Weights of a small transformer language model: 14 layers.
MLP neurons of a small language model. Each row is named by its layer, matrix (gate and up: input weights) and neuron, and shows model dimensions 128-383. Each number is 500 + 40 x the weight over its row's rms, rounded and kept within 0 to 999. Numbers have three digits each. A neuron's up and down rows have the sign that makes its largest values positive.
Before each neuron's rows, "fires after" lists the tokens most often just before its 100 highest values on Wikipedia text that the model never trained on.

fires after: " ", "s"
L3.gate28:509584454484507493446489470521526518455518466471484515499486544500557453392582490421504474494484440506478465465419489492547546517548535525458451536524564468463516473523524561416527553471519512465477533450496539582532569493448550491502546465532494542522497535550489545486507462446554433517505520521496549445516544451513511504471528524488471501471554498469515405560424524499497561543491551516432535469483528449477435488475508491499465540561467553462463479454506528529515550503475523536521489487426572447429477454496456487491463504545456544457519480473497451532604518438514497499432465489490485552559471490534453475500482512508495444450580537486534447583536493584534536428451533447468483460445499477573497515501466510495478499491475540510484429483523510503477472491500465
L3.up28:521456526483490534455502562522526440525420514482496481499500552516463496483474524529566504485480476490587508472503531533536506435470477460435493544425529527507485496567495543489478455543551437522516473526511485569510529571431507517457468510574518536458453455528546492484507498477494585521443512516496525540505471539430541497488447516449564524520593443519571449469509448584525498440523463579546473569458477603454491583507444517496539470470489467490493469502541469612488513500549525457475470531494547526538534425539563542546496530536553474580507531498487576470467552553505416446450513467537497516517552528490522498589484508459449415474469499507473603505467601420500471475529536531506529532479593525460473544472539470499506470514524495520461440440516529589462571527510519

fires after: "\n", " (", " "
L7.gate405:617509554422492542527543501530471535464450513545474536469518490458517506484589493546457488566530476534464513555573463464473446494544581543568481564489440512546503552492493468477518486496494426453503494485469543475567519489463461472517569564499548501542552601520423465553500527492504483464494472497506534489504505443515516454399447437498467529538492473554469573537558487532520501469564495463493452559576563496508592468434541527504464484489556524548473454508473496499405466454418536501503493509502535542530609518544526548483520436560475465474531514527511517451550524539502511575560533466524543523536496504536437417506539535426527517526498444461508506476513538481457546596478503497469522531472496471528463455475566504488456412502515486441534530492506516476512459568442503
L7.up405:456487516515495486473515480478518544591496536497530556414474506520491487485486465456445444456519516540458515478419445480396542450524528498483515452495597458544513535479500472482475515497539472459501556456494537468498401370494496454478501523499471448466495520481538507522448478472490490494476451543422488438485456449540482535518440472605500490521535473543462529500530464529536439463543497477541509484506443424464490447490546476546535539454502567469479500519531442478491467507422491550495440480487529568518503518522486533479508486492468414450445451492481537444565509532501440486520545519490465560495549501487473498498475481417473576557448496556427538458498379465424433497453424512449541521545451521444476490475512503494502531509499500536470500484480464469486425509481451

fires after: ".", ",", "C"
L9.gate10:492484516502483481524544515538433457498516437450471531492507514534564470456498484548510540505517427515556431474449503489485467489543514519530500488512551465582480515525490519510550497529558511509464497426471548511522460564488502454566451491449489512471473480456464470493508545536430523496476523529549514518511500479589514470487527502442492471484445587439471485542547459523443451466458482481503519552510561585447502485570489419496525465550506583470484455426503530450507503539529492556542441491523536509490422478425509505488527485530553524517513533464507480468502499471530470458464544450462463472502452465587512532494474484424532482501531427534439534432510483516502500461450493449430488428542488554476495540548496495534484492420515586510508480534451470533465505525447492
L9.up10:451501486433532496490633541519461490528483504552457562494468539563516517477500429561485533496537479496544510510415492556509506519400537542519491512587452455463477519563461432549453494523521458399494529487470589530528443550515530485486526489479468500403494534467489539460511433466486551495465502527549503531502477396538514564425524519471474430521469541501531529551521456468577448515461511438537474536516549446451533475547585417482492485416465523496441434529500548505502527507490521520534496457471484544473483470498490492493493539509540505465509482444526518483449582518481514491464524484493485454486518503534502502487527533488474481498464499507432518489388500515500564483526440519462461450493441463474550489525465439493484555519523512470448395516501497463495492491450547

fires after: "9", " ", "1", "°", "2", "′"
L3.gate1103:455560534560522514440543571517535519503500494492457520476487414480479525426499453459466539474473539505482498533547522529503483441520401538473456469411511549428622439469529593482523476492466461516531473482500512478519477434545550506477532479458506510481482479528475502521548547510444489539469477544576443563524428518544507486548494480503527497478511578465542499406546517497482469458502536503493500503502460475456449568483530511501478528563513545382485482457484492432556433475549548487449491536526470483531481549501510490511535516500541475491488531468453526545502506446537495499440472520477507560461490508495470546414500503476489506542549494436408538486439463502562487517515511539444527390465527492499471472473589493485580429494463468544455420474523473498533532535478385
L3.up1103:465457541537452532420552516457497509473437452492471528485496459483472490419446512529429517498435539505460467461550513514488488385483431517426441503416493492481589459401533550506557461471508467459542517467552505480521442467523529474553472447479489515416491452551480498524510518517484423536445419546478445585536449532529508431505531469515481486482470561462563472485575518455531479483471537563483512519462507487444522520518532475507487517593461579472516488498486508410522422477546502516407514528560458482458501559512485469459521537490505532544518511473507472581532462411534522562497465503556517477461462462476510510442511539486548546419544466496460536480421506577560486479531529539515440441501531469482442457470584490511559488447533504485457441506555516467505585456477442

fires after: " ", "1", "2", "9", "0", "′"
L7.gate1515:466460472512438507437444498515585470566547465506492483535481474470515578484459503429449450555536474536412526527538546521461487465420521498481527455480487503497549473464496542494485550493505465486464527513471542542490539515526586516530497507492513498526472512486494514556485530492504504445516506564528488554508468480507545574567474460547488563439517464485502522539533538490504451512569515448504474448468459484494528471519484491420445478555535526441450472576487468450453479479505500465399464442493451550568500498529508477473404516508553528512541521497486525538490553501530505480495460524532477512532525489515472468475511521488485464511492552492462498538548440510543472484486462584468487471480465496483555521445565442473513532451429471495487482478434507531487503438412569
L7.up1515:435558512504585536556507533469455519453488460584444545533521484554571437509557489491445534485517469514479470464499443564470455453564525486434482449492519462501487449480510521405605572453576442462512497492499515510443479423395445529453580515525561517496513472449507490537567525481515534499425474502585480481474449527485509541551413482502508489450480523480471548454507467461475488405515512557550524570403495484545473458542513517517479503433477545476434514490471497452482539550493504475454448535502497572489478568481494459484476546478516454446533493462466492511502513557473495439451527468490549515491501517543477501468530506514526518533507462438509467563484469557458478431467502539432505422518494485443466512548535464498566504522481467545529462498547447478549548511560484

fires after: "1", " "
L9.gate895:452479488482475461443509550562492482527482550527556469514431484455459513527484520472443495529495539527563540517583476487532533461474591444530438553510476459522485464503411512458487522460488519504508578526555501461449516449501527557455516482505573487566525470470586480483462465518526457536455560530486473492522441508560517490513519445553522505491489543438579445518568479448520511482498572551533467511470549572491459517504535592501480527515435532472456470529505528426517427480469473491528521457532499467532494481479431482512471449547517518581502460576495476496459462557452432509491483427476481516554565479503540510446496512471521506548509516440454512424589532485457487538472506513423466508519441481545486451477541449505508441499520521482500509488530509494512535438485528
L9.up895:469541528457421493512479473502428576468570484501479523532449395480511493518495544521502570498464462491497514531510468479514522518477558500519529495524459482481410550461514544521546473443529534525466540477567471492523500589458447545535487413490493521541533548494490560541543467555518567492467438450511416496541479419458517494581492539499542522528531562488496452486493521447503503469523464550529515524558551542531503552466508514465484471509471467533510456499502453544495449507461506410414443522502450469526517476478525482462437493541509489517496502524563496524487550530473454498502482486510483484459483458512464443519526481476492544539510495589512473487526543551511498453516528523506544434568532480586525533511468465539541470565495538538514484484433515468542580556490504

fires after: " ", " (", " \""
L3.gate570:486500489546461474503464520450422437500522449519549481474513537456502496508538469490487481566412449518475525505490457503502539466546467552594580431571466429506460458518492450471516516460513511448419501488475523505451494553551474457481452493491492499465583477593535543496482484437524491551481468511474509541599505481453494463483490466527487420467492509557404547478514462527538520496543583548447542520531435377462466511462528488465404432552460478477434491516473427517495519557535577527472580525532524449488521453435490449560522540524480562587490498505498588521530467517492541549524533468565524548580540485483515565460504493539456512509461475527568544497576491529539513511523557553457560534518494588485467545533529533591509499447504515498505522528407450469541538492474562
L3.up570:544526514517430442496574469417528548465506477452500480503519531491487511525469501539558495473535519507416499476484551464549478552536427487495486531530479463517464567492465472548470593493519438521528512462558446476474508527479557477441502546531486468495380533505550530536518487489467450481477514490572429540431477517440510479500480511568572500513531510476485488459440502457568535470489470513545531482483523438535518474573516470509525571511457489523468546478522548475476536430536498522497482417407486547503488501472557527515540448446552453541469413511501550494484420518509506525474500456460547472466550432488464442495482527524495516533524494511532500475485535470615501443540515559457494457513515472467602518391545527544501529534446520477429526498560550473456456576501543

fires after: " ", " re", " |"
L3.gate105:518496439513484523478481507501518518537452421515472476458492523473469549516521471473570521507488498546472525486474551395499536507543453522515508374554533509508459465457472518479502517585520426523455532531462461553479452512505396470437469483479556550534511507464487569523507487496482473561498557418507412468523492549440540503482458428467489485570492474492537515531517463529514539524491545495480467492488545470530457544484500574447477463532475485495465561528554492510485552532502515522482541540482540449513514474586445506485511464521522459455542488551420520470512417526484542455421519483508439508558570574458536516468514457491416538521436472503508462506522556483540453542497524569445539455499498429486463518435559478438554488455496571479515478520466548501393470442508473
L3.up105:500505472469487452482531555524476474455569506490516529492571499508482571488483570439494525448492489430484474448484506466537459487510495512559472415490460467526482456549446503445474481597482387462449530507500404546454490477492429475481471464504522503522511558449524495493531474481483499558536529507555470497513439473436470479462495469429491537541541467546448451546507454571571555565505525492502449460516551543512409446489539498444515528491455478530465603540540489598461608474539513528478578464437503507595551429511497532488491472483489483523527527546461525476458476593511580445432479504491476473454584550473586490487537484509473553511402437532543461538543546445528447522586520534470521519437544485484418509488518464420502561455553509493488486439434531456471461478524472

fires after: ",", "0", "2", "5", "1"
L3.gate662:514509510464499507500472502473474502475466458401457571468433542459463482479442549582490484489455483488500514521508464491491510486535540513601513534491533458539518513514490499547498528565549490460491476484502481499441464383516477449472507565526465543523570468494508408482546517539525493538523487531505467542482538492486467472489480487528429468486473473468459549491487498525458497489572441478484492500517440420496477497532451456488472475550524524510531530456468503477513613494467522492474525516468547523540426429453485561529495533520463458569438495516495482461528475477548488559469587535500460441579474514569417475547563534515493458458490522404532547546576525561484536464574538529527449432570486441494539445508523552516391439497518566515415449465484478486549489425481452
L3.up662:557535482505583509473517500510549490494501552438473466476534579498401476497545451515498448466559508413490518534491532536506450499501590507577472503474522454520488524454511551564427533484503481525484474498519581468468558421553575449460462543559516482473513421511467466464545499494426506513423592500500465461474475475523514544531498490569459540572564493476507591476455496516534539594449507467498534491489482472483437468445510509493448499492501475538559556529488515542476534440487464477538617446496524557509555538497475546509466534507511536519582482512485483418468520510542508486474544491545520520560524524526482502464544514466488499547472481522547518544502514487528549457566527499484484449549497439456473513465496502500469464477544462593461423478542538450514528446405498

fires after: "s", ",", " such", " Ra", "es", "\""
L7.gate1474:432537496520521512511546513474477443461505494483469478494468444518511380551437567478536472464575485476488450491535552500541465499557500601468518568587482467500450431586481416487511505521510514527443485526463505463492610494501517529488535497443481451512518491516541471425537453483504459507480542518490458485504515489499447454507451529523482480511566517418510443512412456541550578525533482434451561509462547563558470479548499525483513467431476527501423497442475588478470505467468545479551485554549512467509547529521470413494563531502444496470473471530499544454494463515488481501493491528526475573513437477492557468466544549440541487468504516501486438504585567487535444513483550507433508439525484495522494490560500490503464492443512448486489485475462497488478413555470450
L7.up1474:489571525573495505508521539475494487569431512526467491484451552442554562590462421462458411554461486511497524542501510477519505581567546526534447528666469408545572488541490523512506540474517489494502509498465562560488482503522487449472489450560494546468504508498492538403482521449545452543488473511492504500544507479449510515515535512508454523512509496508472527455482566520489511556483452499571517451445504550510503502458460455513584497553457468462440586564441564501497438465550525497518493487512527491487550508509488525496464533467475430462505509521500469491461524554516501564545497465556502459543511470509509497507493539441539478489517496419514409564481462483511547487461467559433545421417424405476490522502483442509496501464491490462538527554455462467496540489482455

fires after: "s", "0", " S", " ", "/", " Vi"
L9.gate1245:493450493529503492509526450517483504425419567490457540495490507598510537470473587493508504429499586433540474498512481489574436544535565457475466467529575487517509443534515525485497521486464465493487525472481473548500553499586505471570547521469506503493487504586488515504474443446487522500560526563508461505505432498517594495533536471526561508479508453463575513467494590484463465518546480541506527499460478440524513476394485470512476489512431526531513456534472569480507537598459545518466451518499511381471493424494499523517439478498491524552481548524540452482501463527543441532496480550582603481462473579476566474463512444542485578482499512510526483450493479454499471517499474484555495526484449528491482609527495545476456551461491496461458451519461399475512463442494465
L9.up1245:498475569438515449455507465497514431517489542509530523436550576524433558517526477496552467471485520491538508469513454495487479458507410560453488472418537553407503530540477477508494455548490521421529480508487463465514507443470478538472484474525535518485474511491494545533464537468506433518530526531474584537486516509505477508515455462478487437525523519559528503494518546468436542424456526510528480480453586413473568548482545467528540530487548468527476567562503515517502586478463462489547570481537550478511529488515549524516473535478538531539517473531514437484511472521462443553483497537518510529509499476463496568459493526535419526535491481452541506497436497481485500568512547482414488496428553543434454597490483465516548555485535526492516544438484428453471522496472512

fires after: ".", " |"
L7.gate961:514570421531460442457534510465447560522487448480548491434478488499482470561482516477437505505533420482488568494540497618508509539500490557473516532441546504426534515486486474485514487480498537477544564478561497496497524548452446669474450467461516540497484475470434510492514536486508492519467576448442536482553542470474563460441516466535406439436482525470469496504491525487559508511478530541468481523529542458474517493578520490463533454490445555523515560451557510528465389536522506409527497441531479522476501465523538503462438497492463560549495496464516481465498578441557532496453500518482488498482508560436490479533506485556580520549482475499471446509541504512514529524475408483536519520519486611487440543420547467494475516497462469462513480494581581479486475518578484
L7.up961:510518448554469386480408469543513526484532470511487493504469506632526462481461492454410557494526507474497530506580484587516508502475466444448577492448526519481473517435582559522520460516520479447520571485528520464520494544473444635535531447468576537465546489452525484447462518476485562514488590534513506561509554555515520473513542491496507488481485380548477556485507500535515501548502483538563441533500505489532488525514503499533552478539522511630397546532551556466542499467519516448522556484557512538501501510520607594513453471533551547506523529542442517461492512472571467505479497480510557529515480490468607511497542554511504442488459457483467465486555515441545521460488467500556527535499589498422465488467500526503441534556463492487549468569461567502519508486539487

fires after: " ", "4", "2", "1", "0", "7"
L9.gate1544:523596561532509478489427498481466475523500507531409492579435528581515498490451559549483381494494507542492505560534554484453460467474487484527543506501541521529449515522534424493461467474513465534445507542473504574539528424518527438518486483508502515475507497471524460455465424562515501521473442534515545466561467541531513499505446468526466539502509496523460525558472466508494504507429485530561436545476516507543545513515494525459550489529480545472542507491490539541496515493535558497482535496552537561391472486479499579463497467547528552500504489508486508550499504464459463540543547451472465431578518525513546533502492443508540458519508441574482478522540538416504485474529548474538477498549474489524524427524486485477503515506475546501525575464469540450434480549483471
L9.up1544:463481467525514439551387463410557474523500468493453479553551539471488446459503554582542501492497441463513513483565575543571428535569434504538502459503461519505521484562498458502484432564558369531452534489512579604466529479529441445484473417504484498527481479488503582513517456560534602527500471544478509542514435487518509409512516480525552511467484495511451493482427455527549536513463495505590461519436499514532445466523470494499503447581513525497507519479539546471509498466499515552459545479537458581458492465467529576501530448504489510494562499510568483502568620417464476500510544481532486428527490471534517511505419481518518433468474525443533453477506468503548470502562554534530484513601547457552478470567440495499546527459479538467475526447472488482457463538513464

fires after: " ", "0", " Hard", "3", "1", "2"
L7.gate427:513467487495552479537465517411472448463426540498495519509490481526566474588528475501560492562507550485459444542479502457481540479478585531430537421496486496534532468480496445497535480481601425523561575385504530446460503508569550508550448531474499534479489505517524503434498566450528504519558497519496508480490488482545520503467411470460506531464545480480541464491470539563549497548530551454466562568502453432521550534527511531515510460514554455526511560535520510535543468573484476488486544543483503447495527475508528518623476514559485541425527482490468517558519534479518531518484552490504458439451501462486496541571439472480534537522473536506501458546468505455465461512532525588485444532472488504574462523471432506487483540461462489494427468571556463474466499506488554
L7.up427:530475513538491529436513464510457546558446474459430478494570514540469512456527496508429541460522463479443532489498486484555467515482510500413530514434560489426615492479513557499445541499473587546512501457488435504471518491537535434536484439483446476516553510524506499533530463504526500457468508444472487519458568554530462537531453540500490483521495492397450436488519466489533577501481475555521497458406533549522425473557519457515501467487535459490531591441437574513493471528448508495591428458460553493539509496518508553468548508481521493535573496505502484493498478499487520485471541516479432411425501570519483470540448470505471500468586493440507466534436487540534451490550592533525484588483528535466471540488490495510505510478561559508572481486530474459531585541483523

fires after: " ", "0", " (", " A"
L7.gate420:556403483467464517518524491405455489457546486520484437588456505448414431493489532528553561455520538480598542533527460601451505545535469511500467555496508576459526456461584454520485473569510501518554545505519516465473456497533471622412518524505508560424471501582502484502513439540510533557492550502492543510482521503505486532478523499486507510484491450495441529491444480533473466466510512479516549480535495575552479482500523494442563584500512557487487532520435451553470465476436473533510532530428482601509491466503537488511450476491536498528415516487518536509502500496440473512556492549520506508455499520437461534528492533520535473494473536526530534434481490452487397504561493485459557459452513512498478507502494515455388456459498465499458467425402553473500445512534470
L7.up420:514507538532522483457472455497415496500537475509507475430506533485488478505433479436469476455484493523540502448517482484420493513521476569498511515534493494488490458505467375535537512440533544444484467416517487478561488454541452505478499509547530488477486435575545514508500495476523500512506568521518507452548562474524561494560487543431524490461518464476482601544545535491504517482446506492404453482547535556586548480488531449476588483536509443553509458542479500509516505492472451536488538503482447483529520467524531527464541491503590556546489527508529465492573517559491527521528597437476507506529471505442518448494569525521483511459562476409505582556523475526487505534547569559390503488451476462420499518521470521422475459550473522462454434446492499517428524446537559

fires after: "2", "–", " ", "1"
L9.gate1472:486527592514487526502498513601474515559479516526521490517507487499512543520510500489496512497524541497549465520558443449500511422522475521488518462541504502474509561407463485412519470445444458475461521438517459486564498603554457430505499405424487468529533516505480495484531514554543471495488438599499472479463463465469470514517529501509490555514516581496516506507443471550442523545493453480485461477529432549538601478486610482548489513527464503436462501412507504481450531550544595523488509488436580602458515478535502553559515505510534535530513465554488520532481482506553562532545561532479466478515584467506513536465507458446430525486460534495413475594470491520491534429474477499494551479466430494495484489443544429516476599474545540539458498496478529449531478462492500
L9.up1472:475475453459510598496483486497503533537494468575484548494517451522508409526512513474481482548476467485454495470584462517451518459512526468533503497509583552514468455480572458509495565555498528513443555565558530547542453510490473501546502480574559572439524512446473493507506433502472501516452455541472509522529520485470422434494490462485496448516544532466496463515543484401506511434498461541538535525501547454482505462471390529478484506506525560486516500434486488496416460514544522521466504491545523500493512559452527460532475544474513492493481449507555486559521576538456528535529411474529473553549486505521465508543538499551533400512545500516546468453499516514486503512551549473489436440509502518566498498526456467566584477511500466494454514448480463465437469461518472

fires after: " "
L7.gate1258:440483538445545557427500537412497515544542519459508443495540513506433497478565550455533483496480478527535537459492532568555421486541536458482482517519502537517456512508489548423472473615458528518468449521405439487466478449536479501455547512584519502457539533467508521524543534478495574460565481476464515461520542523487516522517569453456489538483476510553461555562452469532551542478564477469429448493473488476523528485586552437452521481455501439492512493468480576513453470517540524468495445440505477507535510502477463475547550493446486472418502487552495479448480524519532464456469560532459543481493463504547473546452532533524516467509498449463512594466446485505468484581487481454476496507534514476477478468513446447480535509497516557498482505486432512499440411527545509
L7.up1258:432498514515506507492388590470511478515525534457554601522518548526504537417484542483597435544485566508450524534463551440506467498552570515490513514420527572456412434478487489455479541651455588534470500565468469470500524537437431470476463495483422531452469470484590503462535450477487481474482506408495533458532569514466507539501450498439484515492456506582543542517463473434455524536474434442533492546450568492493558495486460583531494475511489502492457509491514474499491509461543479515484497524545434567512461451445506526360517446529543524501479462532472496505526455484506526511494436569529514453455519531509533519504488478492528480522458464432526496473514433470498479534470510506449462520540540475505440537504520482488439521460519540463505557425484521463487434539471474

fires after: " ", " the", " re", "s", " Be"
L3.gate672:452510534456480437529491461445528526482562502542462507504527433419447530526490497573392444515543468497506583473403538496532556437482518518462510478473554439555436482521521549515499501520583488491442557527470477476537466539461477466503466481434474487506521515524534530459548498527486528499569488492543483485542470540471494505449489482459564520532473500501501466452514492441484505474492544383458518482512485437491490466526480453539421447470609518483414489451448408455521509488516490530504469497455537491436481476514552450456511463525502479517486499532527502488491434427440523587451472505461506522559511440495492586496454477478559531559529501437455494547465378591463557514502476586437517524480532495520546503549515397434494457502523571552502523494456462462479503448499460
L3.up672:491418523462480433455541490459557506527506539499516491479456505478492435500507615535481591511452535579539539458503569474468540494490428495608491454402524507537391469437563492444541413479545482489539543455520497475580531471496530585523456523526495425559501535501499544513539463543467479489460491476543443481607483504520497475498525509542528405483561428538477547488513586564474479540463522514600538557511546471536546476462536540494542440593540554453495461516511447465460452499529431468514553533445470516581500505466515512464455534464547459526496514504433518497579490538541470576467479537511517496539564495499423439458458426480472474555499515460526489478496512477459514489499476517518558463552464551439543522499496517530458483444534493485456517515461497519531547601490511

fires after: "9", "0", " Bo", "/", " Total"
L9.gate549:472464521517551482516451545489596485494510452471492521440550491503516544531558570574529500524494504489455426511485558500485453440578485477511522474479541492544458518519520561504515444454348486488585573472478450493499439581493444435534510532508457441431518562515487421478531553479485500485542473455477526481525554489431527471545489543558495498502537517464485457450510501543556545404504547558517521531472506520533505531499567571529558468522505541533479458510420527483473429526533544478498496474559486501489506382469505520524494570546612480462533442423549520508510513569471503536521502536500596521527463527439486526484536523456478470519460494438513526485497478475519567495462528476437528509520497498460474515547450538522482538505457551496471454440448534449551483547474511
L9.up549:478484610526440502490444506520465517502546493443522498532490530496505477484430551531548486532446513472507475481481526478500466513527447480523485599493482484484528495502515465486521482517433463495511495559468504487497449524482526493459497445551463494514443492448544536477495411519457524509506532550504479475560533508498481534483535504505379533462499498461478459487497490468509513503536474569530509544475456509476576535566489518422539502483543520485517474548455513484527513548581555530540473471556526532566455509482474502441501497484518518459540456479480500524497513470508484577537437540517554533475484485520550499471493488541442448526538519502505529530367450438527592465449561492487446450474504417449453545531535499563445510457494465546495553527477500503472510470471528

fires after: " the", "s", " Tak", " as", "-"
L7.gate322:511463528476490463493513475526495492539508467512427472537540510535473539523568548487495517463525554551515484466498484477445472463507590508459477434500559462560555497517431486508459472501467498518437532561451492526478522523568486526407486488471476444539529553588462609530445461499491461569501471497536500500485483560562509532501473507387496465564517467489445486492506507487485460443500525470484535501540465454512519525467472466483571529521542480522486552430474499518500542525479514417453467448472510462498521505495560532423483494479464532521535480516474499475503433475413524469482547564509530537528538488557511474494511471411470495533475454553494470536432481567460514498562538458532571487477525524564490476445488559514439455492399502441516479402469513467549540514467475
L7.up322:557482455551394480472551525519524467614528521468512478557444530498481512554565522483509495533467486474456441532461500455465533482529499516558477449471463471493497536480565444453480431465531527532489442544536417504515491490545458522533500479446508415509537512536481528504419457516519542515501465455434440533510448560532503505536546536522436505549524491495477498449492477468538488525515551473527561513535483555482535560536464557503544453548434527553491562514502523536461429515499454500400427550535444444522536489551569533488557461511516414449523435463500520476485539466558543494476528466442520549539523488458480522514493527423456478556401462531479498566476482538517535558495419439475504563543516442514593536474561471485527499558500498483502502501478477460489486571540496

fires after: "2", "1", "3", "6", "5", "4"
L3.gate735:519523502514591528499473469461557485525493472501428513458509525448541497452489501482396433537506526463458531481520525549556529481477473524512484440464490497547536544485518531425542494488553419477465497434489521456505441518457440489414466431437475517475458514494486537513554476539520486439494463488529495520437545543491411559529529492511430554526551531494529500518487516537532531518475560498492524452509496502551471467542453526592509510553502470463477617566541502508505524484547558530540502494497537466454524456460426548482539542580563567515537478498556508461583515509551566530430562514431453494512560503467574465532577483441466518466526466471463502465431455477516465470472450578463492552478453557515530538550492461447446569590434526431537502449471555554439484463490592
L3.up735:456470544583487507413542508492519437537481494487489528416579531463491500510526495459454504452496496493436513479539582488511509457468494453481491416441491479480480561496579438466509546501518456524496488457514462488466463505533479486471495469470490469437540510465438509507534517487477568501482542494496502501517539507507451554520485497501508508533528531510576480469475488590554528504453471493555513457567500548543470519519479487585516459503433462510503543487549605522436502475507520480509453468467486529543535409520430439549514494486511460535531530506511539479553548552543549487447490496569490445490520466588515471486542491474425568483496491449484523481445516478512475497480453585498488558439473550507495505531496449517524555532493503514461511492458518483477432487500564

fires after: ",", " Bo", "bo", " U", " Bu"
L3.gate390:556460501496512498514581557463543491453518525538538486535492494514534550531524473518500500446492508505506531475511514465546541578547425483545498508527507483498492534506501512496466539539553545442463551486489547506505523500595535523496495487459532527477520497533474489487464485488451546485512459459535562541498484520541452468449399536448466500510502467535502467523529468408531413492484478484522482449506481580477588486504513500456572566540496534484467520504516503494485494519557471480478490526532512508514524457525429550533444479557558485512497479500540412548511470441613549503549481493485545452525472517508463503479508500490431527491507497472429461509468441526425527454443558483485558471467532516488503502534564576474483449516469453456570476473506551521462489419528505
L3.up390:542480492496551501506516503503560534470523524495487465540470478493491491503456508520478477502514461506582585589468467472567593521467541520557489483529496425486570529476569496517572505456481478462493511485495509534550551484568482543461467528459495474502442454449473545479515484452533506525421524466528551477480467535425485533584510512473511468471463550470471476567561481484572464463465483494491512505542510589528486469438498524495489576507505536478503544572446493563481512478496593441536504576487465504476481483500518493530514455620468539448476469505456491485475564482468523496452406429509450455493492554523507433455526591539496491434473451510461528420432521513504479482492484585457545490509537485471520466551541550488493458521485481427520401499545540481544525439533554

fires after: " ", " p"
L9.gate1425:474505521453425478448461523466405513581438518528575525519460492504511495505535506486500545494497527472528520492461505518482440396449479445446474523492524555489451523524504508550502503487433524476487439499465497486484505490577517463471460494470522528488517494485533525506539481501535521549495422470505503547549519524520476502508528611513458473527540444492419537548535462509453505524547587532539484531534559544565543557503467520486519495503558512515470426476452600505524469562551482546486502536511489477504546441421515495435516524490431480461489458418479507435529481493452518539510512539430466494514521501429500479413582514538492447458532454579560499527501521500455472440551545463558571584527531476526449526462504481524514410504501528536479499517517495537373539465495483
L9.up1425:493447528467469501519449510488535521464510523556516497568500521435520535515509507480522513517459433463465463418519499518466526495544509451503487456529460489454482414491478443514433533470494445463520472455481513467436492496562478541419456521400480505511549466512468510502641517469573551520468543475542517482497476444503542433493476514495505482374469499419543528508492450542483450441447516418516510512524487502521565492535484478471499517436515551526564520517492494536504536519504522524476511525467507453548484504550533569514556506514565481464485506449455509495443548486543503481496492506451447522504550519529569484468460527460473481509532501531507433505537543429428542455536543524387614502454481458541501405440506478531519548436500513532445478484459539447413511473442532

fires after: " ", " first"
L3.gate958:491449483460433536488534457497509423520525570549453502540526513459463490518503463467502514503516472531538385499547549438437541523489548435480511493545506480481523532570442460552493592484454463469460536487476482495464506547468457504538460468430530456480526420494480449528497478489522484444517504508503511506482450512459496476474509455457540499559534605427407578501525507520489512500474552479481541475503465451488512498490429534427507485523470460496454556494508508519494485484555477503463393513511520561503534502543486507547475562519513585479430553569420502532528547520453531586479485455546455438506504445502498499485444575506538542484508488470431485533487487460512537518549509488509521529529505515493406538528476516538534409440534566535526529517483477593462538544486509
L3.up958:548397428470424512440518442520487518522476569497525540536489559458540518418527491547570503511531504523556437468461533418432422506495563487463495560524485477557467514532429445499425501491557427478432500493467517490492469464468479408464506496531475524506488466500541470518483503519469467556482522518528606479520493484466520509485569449473496560567497495399364604536527502515499472497440495472513535440569527479472485543493512461463457461568508444507531553467493509564504532547558473496470495552604518475612480470522529493540502542533509494515464569532494465495463438521497499514434509466569476477483545469494436445436477472531513490540422530468561467513557499406478406569548477553521497500471540508473432523542543479497435487511520510481490532541459519549485493515492458

fires after: ".", "\n", "2"
L7.gate1619:590573541472537502576482456420444520467487465513479492547523509496477532525508527451503488525498480506470487490512447540500499491468579504514436525497499541398430435462552473432455385495550491503515498541498479502543509566550489533496546487435489444584480436464543508539492492497514568494437517503574465517461506454514445456435535463479470492479517474522551526479506488506515518463480484566525532510477548488503521491550493553492611532486492460439454527530522545448467429462534453530474460530461450486535523498567494485490531516501460463500513446540541512486496503459502515496468481571447544493523455519597521503429458506465442512602504488549403511567475456561497528499484453563519523513479545500531504465535516508517482535456493492491513499477532433507502482521519567
L7.up1619:495544501560551457525555439473490516398517494509514469514477453599485513450494560505411540508513494497507481635476486516476580396451523423493505478492506427527541470447508530547476505482492522488476461491502560451574440467525451554522539511516384461468515468523502511552470514489536563477432504509513484546555536525498476526448480518545515487503554490492578546531475475479540491451541501563482548467494537497542557481515424479558487461548541485557518540503561488461504529443469493508477469518546443514422463541544514535495506508510434469447548511556486427465526446558551611477518494472487515492484493531525532490511520499501496501483435494531476544542468450527510432514481493560503520509593540499482499531496506532460447565515547547564535453541470531522554455505516497